MLP neurons of a small language model. Each row is named by its layer, matrix (up: input weights) and neuron, and shows model dimensions 64-159. Each number is 500 + 40 x the weight over its row's rms, rounded and kept within 0 to 999. Numbers have three digits each.
After each neuron's rows, "fires in" lists the words (lower case) most often at its 100 highest values on Wikipedia text that the model never trained on; "fires on" lists the tokens most often at its 100 highest values on Wikipedia text that the model never trained on. A number after a token or word is its count.

L13.up839:501538431506534466427466492505460616495498507460505481523472488469540490492544487501525532472468507593504544533534580516528474525538545469503578479537498441507497526445425489542491512537457523469499427464514507567430405468467482454495458478540454601469508400500463530534456504431392557495
fires in: "that" 18, "which" 10, "of" 8, "because" 8, "to" 7
fires on: " that" 18, " which" 10, " of" 8, " because" 8, " to" 7

L13.up748:492495474547484541550451498521519488473457511548443589496572452457436545506453532559489521479503518509525490562536449565524496485450453446476515450432509553498549534508500482479541490487517494448506477529514557490461557493518481564518530502531534469480564470515479557469441482529411486565
fires in: "as" 55, "given" 6, "in" 5
fires on: " as" 55, " given" 6, " in" 5

L3.up928:557553512483494514540496456462509478464483455570521532463449495515492501473479562440529488449546536450560487478484521562519542445547485504495467507376483482501470498488486509510570454491514519468496477475542509458473551455538458558496516501547515462474526433485531511498495512554421495528
fires in: "but" 35, "game" 20, "only" 18, "with" 8, "games" 7
fires on: " but" 35, " game" 20, " only" 18, " with" 8, " games" 7

L14.up1011:471573503524468458483488453504452462530520471493547455471475493433513472537480537390564443534507419487524555501494551485457544533487488552462535449467493504490457523506526415586474498466448503485468433487495569552559530472502545549527456477461452425495439585496510517500520484482502519483
fires in: "but" 47, "and" 14, "that" 6, "although" 4, "on" 4
fires on: " but" 45, " and" 14, " that" 6, " although" 4, " on" 4

L6.up882:516514503465525430438532507476486451562475522456548507501399461462466520510481534481519471513481430508485486490516536526494537490456459495516496557422452498473507458501485496533483519556554499506521507540488470500463468461553496565458498477494518586484545539481479603494437577499434432492
fires in: "such" 31, "same" 30, "this" 14, "similar" 13
fires on: " same" 30, " such" 30, " This" 13, " similar" 12

L14.up105:475515511478554479502406510513481493500506510515560495475511537490497481437403480537571497466451509578579512532567442431403498460560474426471461488519563521442457529553593504483494478548492513589436467542527458526516509510480516541483555464482514501480543454494500495465463463455535509520
fires in: "an" 81, "anion" 4
fires on: " an" 78, "An" 5, " An" 5

L5.up364:500438516525452585446476522438521555428540439483486526566487530542450518471552497516491538551526548472530507514507518565524539502518486491488522557499497532546490480442502528589489468551509456486500497493573441495553522497483527542483494522503389475486482518512440429496498547473501419541
fires in: "under" 21, "s" 8, "over" 7, "near" 7, "density" 5, "at" 5
fires on: " under" 20, " over" 8, "'s" 8, " near" 7, " density" 5, " at" 5

L7.up356:487483490525489501478517528509530565477513497478493520528443531444463451489515541440531555544447494535556508500470446518561525558491525489464510474473512467503526511427507573486522545510484505519561530482533501408526474477522562458485494484514389459453601443517459443519487501496485475499
fires in: "from" 30, "district" 11, "college" 10, "label" 8, "saint" 6, "source" 5
fires on: " from" 23, " College" 10, " District" 9, " Label" 8, " Saint" 6, "From" 5

L5.up316:449521473511597508468429541500512480502504515462414514422536516494463523501550451477521486449452505532539477464494448477554505516544506517386529515455553506542497495479555513578510456530478425505435545513567562474491484530452475485412468508499522499522508473471444469465514468510437447532
fires in: "some" 16, "many" 13, "san" 7, "states" 7, "much" 6, "philippines" 5
fires on: " some" 17, " many" 13, " t" 10, " San" 7, " States" 7, " Jones" 6

L7.up1007:545501486491554504501492426481452485517533506488537462506485449522502539452434496545525532506524509438560480505532434453537532487434497442475537455474479489438532537452465561575529472489527562435487467545423568452459501470475513509492554518446410496480547533539516511584573492587488503514
fires in: "only" 49, "all" 20, "never" 6, "still" 6
fires on: " only" 47, " all" 19, " never" 6, " still" 6

L14.up226:540470463466492514483463482532491427538493530507493552448517457531483511435431503470468482452449520525537498477572451516507562508537435591557556513505484500419484517486510508509475482519481435557469525481506481544495536459504551552462477616516537507497450545457481508547471472455517481496
fires in: "the" 37, "in" 18, "of" 6, "party" 5, "an" 4
fires on: " the" 37, " in" 18, " of" 6, " Party" 5, " an" 4

L5.up975:502523430505511488468474395423460529501482499461437526478472509422510484420480537507539461561545466484475495520483542522575483448533515475527531542456495498487500524580473498538461534520479441467474501501447547507457448507488525465540542565517521430482540478517491410500543382524538473557
fires in: "with" 22, "s" 18, "on" 15, "of" 8, "between" 6, "among" 5
fires on: " with" 21, "'s" 18, " on" 16, " of" 8, " between" 6, " among" 5

L3.up762:470512509521483525492514497459408552469481527440454553509485475461467505472471513532540554538545533549488506464498461515534552452506498525492505461560519534548491429522594491508562535517499555456577488460513550497439539505551453491501505491541498501473486476543514536500426490553501494533
fires in: "a" 78, "as" 13
fires on: " a" 78, " as" 8, " As" 7

L5.up867:488546526472441499496462498446553500480471500519485503438497608450511452495505530635537529503507500526456489451531449482559468505498480472498539494512517524537497542605570538580489519456522483497490498456509514534475473499573483528498464460553506569405484465557553468502514534482509405485
fires in: "was" 26, "be" 15, "became" 14, "been" 14, "were" 11, "is" 9
fires on: " was" 26, " be" 18, " became" 14, " been" 14, " were" 11, " is" 9

L9.up347:495528473491555526526491465503451513513470508464463499494517488526508497552480510586518424538515483523476499484519505476488550474515403463474542491531572510552515456483542485503533427476460425503520508510458455502520506491453510573543506448517546596479570499458556474528544534486442486510
fires in: "has" 25, "i" 10, "have" 8, "must" 7, "having" 7
fires on: " has" 25, " I" 14, " have" 8, " having" 7, " must" 6, " Is" 5

L8.up394:492496457553488475444599525474484501511513474483487575476446530398480615484486467534487473499517480482498476525525433517568616530521512522576506457432497520526568519527534512462493542507462461511501486504501524489518466574454463490472430507527435501496471431482632523466538539482498530440
fires in: "in" 70, "as" 8, "a" 4, "was" 4
fires on: " in" 70, " as" 8, "/A" 4, " was" 4

L3.up675:482551499488489452480478479468589501480519456543570506526486481451512522503527516481540458521485499418564485519533480524429530514524534515448506474497480476499513505466573431514525451518570497550525522479474460510566537524466522372499498459517466533524530525509471578510526444498450546547
fires in: "being" 15, "n" 11, "not" 10, "was" 7, "final" 6, "from" 6
fires on: " N" 21, " being" 15, " not" 8, " was" 7, " final" 6, "from" 6

L3.up1020:538474495451521451493479513524471512542490471488471458554477531527530503529471482553458490439542473509532503625525528436530484450521465461449509544466492483543571475535447534555426542503484461519471473488500450509492553506504499629474427505478543460492557447503431493563554505479500541486
fires in: "as" 54
fires on: " as" 54

L5.up382:477534476475514533450495559507511486491445500474451578485473420538455466515515513498491507495488439519543540512529471485498546479543461559519474490437524533486479552461551484518472509503509499502500500592494531417537473459455524535553549424506555573484489446523524408480442464504487416544
fires in: "this" 43, "such" 17, "there" 9, "widely" 5
fires on: " this" 22, " This" 21, " such" 17, " There" 6, " widely" 5

L5.up168:514521441488498540492505453502512538529531511478502542509513526466480425485438479488455454493505520541554491505489481518575550511455511457481446520518466538504439538488528442503465533428503446422428449496535420561547537521480463527587435490552506503507536543509481533551515466522499499527
fires in: "with" 68, "at" 25, "in" 7
fires on: " with" 68, " at" 25, " in" 7

L14.up550:519464519493469496502481446482455475483445439495505539493480532519418450528472572612412501465504519557517517548507500510476502501505528536558487471563485544543488557557493421443515545454466546484429514522540441479534497383515505553526467467504480504493571451556472515527550460397460515433
fires in: "can" 36, "to" 14, "could" 6, "may" 5, "concacaf" 4, "not" 4
fires on: " can" 36, " to" 14, " could" 6, " may" 5, " CONCACAF" 4, " not" 4

L3.up281:482482570565485377429457487431491507476484457462481549477454556512509549501443558544506418547471436511476482463443523448458494510522501551492497482499522495501471509487472518542477537475527445469538505463517488501439530489444421467567465545529377572495530473492532569521533517593509497415
fires in: "as" 31, "become" 18, "be" 18
fires on: " As" 24, " be" 20, " become" 18, "As" 10, "iest" 4

L5.up6:504561573531557440501520589449508614506488467565528414454496403454624532524531505433504557521471502433552419487490500528527552479476502521478491485507462519527506516504484454468525476495473512498471479526486423515442479486544526450501551512534518486492592547549505468508450502533483514510
fires in: "this" 36, "which" 12, "viewers" 5, "these" 4
fires on: " This" 33, " which" 8, " viewers" 5, "which" 4

L3.up169:473474422535436603474506505397471508503442497495513524475478505425414479497531489521475573555470573462570513464512472490472545528535509516507529526448528605421518529499490511504526464517419471482509539528515518492453436486520513454523452466484545459535522550491534491508469570520435472477
fires in: "under" 54, "over" 6
fires on: " under" 55, " over" 5

L3.up27:449467478476525539455494428480479544529480528470532476550514459495459569525524577494533501451493507471426498483552541491500490494481490484486585515484451505441522554493494497461461486546575500473519523556462510527461461505498556394563497441523498491446519528481520428521468515458518527435
fires in: "who" 93, "whom" 5
fires on: " who" 94, " whom" 5

L3.up310:494460521513580513448532498529472469479436501488551493455465496430526497516501475485448482524545496532444453490546498434554497520535533539435469484547511465546513484490554552518491538557528444504463514494448532524465557541527501493473540479547528515502434545492537519487422436531476497422
fires in: "in" 54, "during" 17
fires on: " In" 44, " in" 10, " during" 9, " During" 8, "th" 8, "-in" 4

L6.up158:504522519440501446478492506516550468525460528508437532548473440452509434523476588534522517493578461504572549478507447543489479500473504525509607469542497506504482547545430464449477507452463526495491539539473443546612450470557534552516483455471418532433470531527523369500545482462473469532
fires in: "to" 55, "may" 10, "could" 9, "would" 8, "can" 4, "of" 4
fires on: " to" 55, " may" 10, " could" 9, " would" 8, " can" 4, " of" 4

L8.up854:365487522573459476471531516549432457497481521500494550517499549500467421473468504546537537473512428525536548562465547503449436513554421519510492495512485492511561556574509458480458573503545475478461473480527412511476434482506468515492533508544522506531555484470519536473578486502504519504
fires in: "with" 35, "for" 35, "of" 6
fires on: " with" 35, " for" 35, " of" 6

L7.up562:488470488464531493458458485510425542493505470431607494497499446492587485523531559536494501512584475525476603532469504483466507495517491602436533469473455499444465493479500499479486504464468537471460517547493516501531550460485475479521488477505478512483501469567524364553541466472483459594
fires in: "that" 34, "so" 19, "when" 14, "what" 6
fires on: " that" 34, " so" 20, " when" 12, " what" 6, " how" 4, " and" 4

L3.up159:488582525445474505459545432545482473488469447394498501415510445523510503495518522573491488548489563491441604533531459457517511526469530465434436471534448467452476435491555536528526437400492481520538496552501562524506574510500523562541513481448476502510490536520520463560442510515438454527
fires in: "has" 73, "have" 26
fires on: " has" 73, " have" 26

L3.up251:457516536497477490505507478436477480552444487500494491560433454547601575580538550573520467565468526541505460405503518478531430472568514519506530481503519483505521507503528497546417485464524538537537533496472517485446461582450485477539562523461490475405477483488499432456552528459439457518
fires in: "was" 56, "is" 19, "would" 10, "can" 5, "did" 4
fires on: " was" 56, " is" 19, " would" 10, " can" 5, " did" 4

L13.up474:531446470531511576494396527527541444564507518492439506517525494417379483449468507499459485535473489499514501483541536533551541611531531496478548525491492477497531476542485488542483526468510558541497491458510510529487518491512483465523436486493546476549501498510531493505549405465511489508
fires in: "in" 38, "of" 15, "with" 9, "led" 5
fires on: " in" 38, " of" 15, " with" 9, " led" 5

L6.up372:499533534445514503532437522466515467535535447470461504456526479426502497551506492454436498474531524538509490510445531454544450513554536524533452493455475519492453473432485467513502471511514428490477531528494544559694514477502500495525528507545422489526454499498498447481510539499485509551
fires in: "also" 30, "wrote" 10, "another" 9, "made" 8, "as" 7
fires on: " also" 30, " wrote" 10, " another" 9, " made" 8, " as" 7

L13.up764:543519511520478521525493496471541530508403538473554500504462478503532363472445456543478443398448506491472526518547476576503471510516473449502495483486513612487553564524569476435497487399534475494456558512492537430530486484499475545494502406506467530449509525483518542498514504500520492500
fires in: "was" 47, "appointed" 11, "as" 8, "became" 7, "is" 6, "be" 4
fires on: " was" 47, " appointed" 11, " as" 8, " became" 7, " is" 6, " be" 4

L3.up481:502508483559501501493466528472499571454520540472470512494543494564531469503579538500532512569480443490459401520519463500548424515511517533539471434526529454493478430519452532501515492510491479463486512488458495466529404508457481545443539472514457518508486546504479477512515538479516465512
fires in: "no" 22, "democratic" 12, "be" 12, "have" 12, "cannot" 5
fires on: " no" 19, " be" 14, " Democratic" 12, " have" 12, " Co" 7, "ne" 6

L6.up105:465540493506474537511444481490519502466541535440535531517506528535581472507432570551526491490538451469505520576444477450514472536428496454497528466514570556514525524521452529570466471482538496525480544545490464492622511562500554496524501460499452502470464541446527530526481517486483541520
fires in: "from" 21, "of" 20, "as" 9, "to" 9, "be" 7, "by" 6
fires on: " from" 21, " of" 20, " as" 9, " to" 9, " be" 7, " by" 6

L3.up573:556464441525460477484485520532516522480532553563514433494522541488454542454550558554481573496502556511552514477509520527447531522541500534453545497399475525464478510476496475528480539512447445540452544447504507483513455479538598619496522499491446478552505538479504535532573469525496510491
fires in: "an" 41, "some" 21, "many" 10, "several" 6, "considerable" 4, "little" 4
fires on: " an" 42, " some" 22, " many" 10, " several" 6, " considerable" 4, " little" 4

L6.up104:476588478499446506437495507540497541511542513483520486509430369511445473457548486477491508501477511547468520468491481484481505448481523585525576462507438525479519441469519478580529549535564568504519475482478496515453521545496545542462499462507499588484379425415494478498457469476499441516
fires in: "this" 49, "such" 39
fires on: " such" 39, " this" 26, " This" 22

L6.up759:468567511474506442444512491507534461502477519498489561480482513507513486508461557560445481456543424530562443526455524550485452525455472452472468474519489487505497512578476586498458486445483548532372488499501387511571469493457614511493485481494465493418515535480451422518524554504561500481
fires in: "with" 36, "is" 27, "be" 10, "on" 4, "to" 4
fires on: " with" 37, " is" 27, " be" 10, " on" 4, " to" 4

L3.up362:479483396486503463498507503553520459485576533501508552542471458403428515499478482500484417482559460444458515528501416520551479514512515492481568500482501525507564422503566575514438481536543489525451469470578523479500450513465474470515493525439541461530518456474535506484464503516437504459
fires in: "of" 95, "to" 5
fires on: " of" 95, " to" 5

L3.up407:521467531466529414559449494418493475450496507514522493530493456494454518517519499506486530549437502487548537497528491480528498454549464485532477475428444514544531502516582583448519547520485540458542573541479580470477495506577492508489470458537451528443531521466516509518489498537479519545
fires in: "most" 49, "only" 15, "least" 9, "no" 6, "even" 4
fires on: " most" 48, " only" 15, " least" 9, " no" 4, " even" 4

L3.up100:448476548499435403531522491505510502495455479548524487517487451481508480454485475448538593519412524492475496474470493528456530465477530505483572549519482525509518470377501529482538483461532431476504519404548567504464454481508523488498501528496503526463478467542494520472453553487496401455
fires in: "him" 39, "states" 28, "usa" 9, "us" 8
fires on: " him" 39, " States" 28, " USA" 9, " US" 8

L6.up693:464464457441522471480478535527486464506524507475502553566433425528581504547508470518476500502548437480530492451589491469618521541507474537488507457493500470523544513477538531430447475453477561504470499524470505488455484587453487484513492547430500552551518528536517521494477486495500515509
fires in: "would" 30, "can" 12, "hold" 9, "will" 8
fires on: " would" 30, " can" 12, " hold" 9, " will" 8, " rem" 4

L3.up598:515501529505473428436447462463542493449543489489538490508471562569488452512436534524521470443528461517469457506516464469554479499530470578524488475531485497513473497506492484542478525533519495464513516417518555551547518521520513504451509553475453534500449526484469494450526513474511566529
fires in: "are" 63, "them" 13, "be" 13
fires on: " are" 63, " them" 13, " be" 13

L8.up709:526514512541500547396500514470479458530434454553619536523449402430544499521506523467520532457515523481475519487586537525514526456497481533509535460543504548488498422445516494533446567574470489412565500540561511499495392538472551551506513533527454496541497510564501476529407456475448511559
fires in: "such" 36, "has" 12, "a" 7, "may" 4
fires on: " such" 36, " has" 12, " a" 7, "20" 5, " may" 4

L9.up987:491480553481407460469552504542518510513478459465452482556561418543500522472469584461504531591486545518524506488475552509516553557490508427500432484570504425555550482423500594599462518528513471468520488499507511489487520459585532530497487529510506588513478470508479542542451488430468510477
fires in: "a" 69, "us" 5
fires on: " a" 69, " US" 5

L8.up501:570514441532525520541519448452491494510441480460498504569476568503407456519455451529432499518481514509508525477502547540451452507498409510517477518508499541484498493505530484545562511533551510508472518508512520493557487543501455531456511492455545531422550456509472528575578539536468455520
fires in: "part" 31, "upload" 17, "was" 9, "to" 4, "with" 4
fires on: " part" 31, " Upload" 17, "20" 11, " was" 9, " to" 4, " with" 4

L14.up431:505415478536477466464535465528473477505450523528507469579533487441550495395540542592489527497491381527587479483509519538540479511520419520426510486528485434554514513598511480478486510496512455455511487499506493510482484511502506424463469489514439522501517405521419522504542394491485496449
fires in: "to" 21, "with" 17, "into" 9, "of" 8, "through" 6, "by" 6
fires on: " to" 21, " with" 18, " into" 9, " of" 8, " through" 6, " by" 6

L5.up803:417471519539528518442515455513523526546478504476482442411450539476586540493519466468493507547438523527446515531540492512489529531461517528448495542452427506506522460450493550508447520576468498587496433542476515475520536522504501549382546452501578516537495567510548459519495544499525438494
fires in: "in" 71
fires on: "In" 38, " in" 21, " In" 16

L7.up234:487524473508514448518506512487511512458440459518556533496478529488533546471559485500446495524387510428566418479498512520523519474473607601508522496506473457546450481422556438497470447475453447467528521528502480527381471501499471524494479547425489510512542531520479534473530608471520517476
fires in: "as" 21, "including" 15, "include" 6, "than" 5, "was" 4
fires on: " as" 21, " including" 15, " include" 6, " than" 5, " was" 4

L3.up177:501571508487584420428484444436529534497507422489482480380476489490545515548504481469502465467480454442487509505524494522508542472524555494547568401459513483529482517526485547563517446422546462526469591584530465518471470535476491481449468545503492479446433543504569505503467513488555535520
fires in: "was" 66, "is" 34
fires on: " was" 66, " is" 34

L14.up122:527505499543439522496500513497442453430491547515530462450521480451422432471540475548539516435481584535475548515538532484499580489487408571548468454535501619488529431464546473485520543525559512493538469533514490546413531537513492534506499518530480519525572493471488570478463522527446484516
fires in: "in" 45, "given" 5, "out" 4
fires on: " in" 43, " out" 5, " given" 5

L5.up632:510497453515523368534520506574490532448553485501502515535452516491496503375505530502560490586441466484484546502463560465509411529418557497526522540469515464458455514510518509498478571505556464525521513527485503463504406434512527528500499527506460511557527529495510460494552524516435549452
fires in: "states" 17, "hit" 9, "democratic" 9, "indian" 7, "brushfinch" 7, "al" 5
fires on: " States" 13, " al" 10, " hit" 9, " Democratic" 9, " Indian" 7, "ush" 7

L3.up951:470505550450493561493497435569551520472438503478508539432565486538557464474532560448533465448477478454434466506516473436508492521494472479512450448538497519502565539544477426538494510459490462480463487534498428505395510528544457576458473504495400498485524555495585483500507569458480467479
fires in: "were" 77, "was" 14, "are" 6
fires on: " were" 77, " was" 14, " are" 6

L7.up226:412466528521462539504499546482540451490492404530471516533538468457540456487553531498497500533522491595559572495488506471435502532514469485567522503457550548533466507572452562505510590499546577454448488540557418524542435549524525561478560435528524504456496485546523487498454500462429379505
fires in: "from" 46, "by" 10, "tennessee" 5, "of" 5, "mississippi" 4
fires on: " from" 46, " by" 10, " Tennessee" 5, " of" 5, " Mississippi" 4

L14.up1018:507525462509476541412490490505499536524469478427490549495517520472388472506503588494533459446569569438548471502582542475535528495447527505518496516515436552458525505508435489555490500452541487506483465425552541520523530495432547597466494531527500525533512465422472552513533504512454529518
fires in: "with" 30, "of" 20, "to" 10, "by" 7
fires on: " with" 27, " of" 20, " to" 10, " by" 10

L3.up851:467467484443498516539491505460511508483422609537551462510509452540402454484491523550493574478535474453575503459495570542489473568537514582479494496442507464505511464534564520503460529506492468476434478491561502505502477531520474505542553543462486452530557455507485446513464504439409425538
fires in: "with" 64, "had" 12, "having" 6
fires on: " with" 64, " had" 12, " having" 6, " Bl" 4

L3.up688:515473450501479523464479478522480568426430475479413450531497475488466482474487561520486504569559384499569448476469546484537490545520434511495488493558465507495453449464430471465474459491466520568520554548519483509472457531491524488516449451521473494549523469533574449455576482518465501476
fires in: "for" 32, "could" 9, "had" 5, "means" 5
fires on: " for" 32, " could" 9, " had" 5, " means" 5

L6.up6:447469535459465585559463538466532445484514492466504464513445484463548506510491524476478537525524527460553492490440572490464523485454527475507496561563509470469451436518493570543484521499475445519531536496493433546596547499462522576475497534518475540534508430493491511487535507475469566548
fires in: "when" 16, "made" 13, "as" 10, "with" 8, "by" 6, "from" 5
fires on: " when" 14, " made" 13, " as" 10, " with" 8, " by" 6, " from" 5

L14.up305:558500515438535531457497427495497505541453435463581527503454471476538436537524542573538531487489485470449550438526591502459535432517500445494584557459539543468495510480496438517522469541551469570534514535476459540528501452462445513482512560473530568472515503466509526454548542499545558471
fires in: "before" 16, "after" 13, "when" 13, "until" 7, "that" 6, "where" 5
fires on: " before" 16, " after" 11, " when" 11, " until" 7, " that" 6, " where" 5

L3.up132:507531468528461507519537426454487528465541441544509537512530488523504542470522577531505524540501560543415484490517505474551463522496426505430447442443485490580450539380495552504516504499497563457548550545530538606517452525517524393453459475573577476553478573537463460524398522476489542450
fires in: "who" 38, "because" 26, "due" 13, "though" 9
fires on: " who" 38, " because" 26, " due" 13, " though" 9

L7.up23:529476449486458537473479498400458481499511479489459495521506566508431466474512489376520573456498484394510495568507539519531455503552449543536541449514490506534492555469501473514538483511510504471481497494495575505485541445469514523494474496568512531518563487517518561520519486491460455490
fires in: "with" 13, "which" 13, "only" 12, "mi" 5, "by" 4, "first" 4
fires on: " with" 13, " which" 13, " only" 12, " mi" 5, " By" 4, " first" 4

L7.up208:497468426504490465476478440477491475524521518497428578500564501534490502491503489618505456552529472489516463499511520536542511565467551523460548509504505504567461513510539493560487529484508489502474517429474488457360519479481482466562453450492512425518504478514513499511540500542511363479
fires in: "had" 23, "was" 19, "is" 10, "has" 7, "it" 4, "a" 4
fires on: " had" 23, " was" 20, " is" 10, " has" 7, " It" 4, " a" 4

L3.up606:455466518501474453501512462518521495506488567443517535576542506424403460549502506436569553516477551448526519504463467570546545495497505478456513410551448538513496487500474444515493459459497434491498468475521495597537520536524515497521490474446460454486510540480490491535490513517421527511
fires in: "to" 95, "at" 5
fires on: " to" 95, " at" 5

L6.up273:488484456445495564469495485475491503491524474376467454503525565462484419491480473591471520534498470459554523551493457516553507538531523481541548455525586516514486468555510506510479502469578474571453544478529537537512497470523531597481455529524507579489526508503479538591495631551464490518
fires in: "as" 71, "from" 6, "for" 5
fires on: " as" 61, "As" 8, " from" 6, " for" 5, " As" 4

L3.up69:492496455478456458513484568515496501505471539545548506492537497460529594496498432453543500544488524413445467555469485428483462500474506506551471395518414503449524540438548513472442541493504534484464483453491526495594492548462512507458526528411468520571494502490500540442466530483474481526
fires in: "to" 55, "into" 20
fires on: " to" 55, " into" 20

L6.up507:517498462476518480455499403444506502502554472529450490517501529523568607535481464450554479494496484414499450536566473460482508544464515514508489424488520474537494480464559413610500462500483536578487488528506539488444507535505506416466499511458507514539560518482489560487558643483605485468
fires in: "being" 25, "who" 9, "was" 8, "finished" 6, "pre" 5, "came" 5
fires on: " being" 25, " who" 9, " was" 8, " finished" 6, " came" 5

L7.up903:567463476499498488465465476493494519521511500417486455461503503448449475487422448497498473524510519463462492467467472509518531496475510571472500415511459490424518533557558637537490508523496463472497486443540494529506470505506513579550523501480493490524451481446542552464474552514476558459
fires in: "in" 19, "as" 12, "under" 10, "during" 8, "across" 7, "by" 6
fires on: " in" 17, " under" 10, " across" 7, " As" 6, "As" 5, " By" 5

L6.up456:475462439485513501455450473472470559494542486517482490485488525488636521572521508625536514509573474512529490519591534493428462513472415518421533548467489512455484623510512506454507503428524490516503460491445482555489435514487495461559482510505489466496522532518484505530486531537536487509
fires in: "that" 64, "if" 7, "where" 7, "when" 5
fires on: " that" 64, " where" 7, " If" 5, " when" 5, " Ah" 4

L8.up664:392505515516519566501509552512538550512491480582512452459529501457516471467478512507514581529570530558520512534497512371450532519609470484446527501534481480464470426540466416460519556504560529516529577535500479560553481530473485590479449453521506494493478477560504579520485412475549433482
fires in: "an" 85, "born" 11
fires on: " an" 86, " born" 11

L5.up569:487498514527530517552544508479502515471527480525548474471452510440511513474476533470510517479489498554542498431419504492543518511522509434481568449404537478502487484585517453425467543519537602490528631493549513528547552487453514471447449470558469490511539504512482527473563547434474487519
fires in: "from" 56, "return" 10, "returned" 8
fires on: " from" 56, " return" 9, " returned" 8

L7.up466:438550499520483515482456417501505512514535505471427553488549531369485511478432472475520505491540571468510523494421467542508522559504603477466485493574543475521483524461440523500469527554477508483513455457485496521503504505529472513531480463499497459531468536500528459493553431531530457486
fires in: "at" 26, "under" 24, "in" 6, "during" 6, "winning" 5, "with" 4
fires on: " under" 24, " at" 23, " winning" 7, " in" 6, " during" 5, " with" 4

L6.up450:434497533523483416474493461528515541431454486541534478547404450443521459455491516502464494540514510508550523527493530412461500492498479446487494521423440426523547532518574524615457485482504543495510527496526506451417450528499541472493493521468431524501539535545510550516544504465536507572
fires in: "only" 52, "all" 16, "most" 10, "not" 6
fires on: " only" 49, " all" 20, " most" 9, " not" 6

L3.up41:555557490500495549490566505531489487480467492530453522442500430493579472521475489488493582531534470484493517490526547505399457537434532534493462422430479509504452579486540516385482413491475462507475480562447477497438500472446499538489482469574506462568466561481492490591575528473476427497
fires in: "center" 34, "stadium" 23, "home" 22, "venue" 6, "arena" 5
fires on: " Center" 34, " Stadium" 23, " home" 22, " Arena" 5

L3.up653:503522456512499518500493448519512474431519480530461464463432511539498534518496430567520504592433485502518504504518513478515510518461440454452538433478442495559464495522561471524485493561495396477514489447499484525493544457459489502465467514450517459579545516550467532524505494567480409477
fires in: "million" 27, "years" 13, "ret" 5, "dns" 4, "curtiss" 4
fires on: " million" 27, " years" 13, " Ret" 6, " DNS" 4, " south" 4, "iss" 4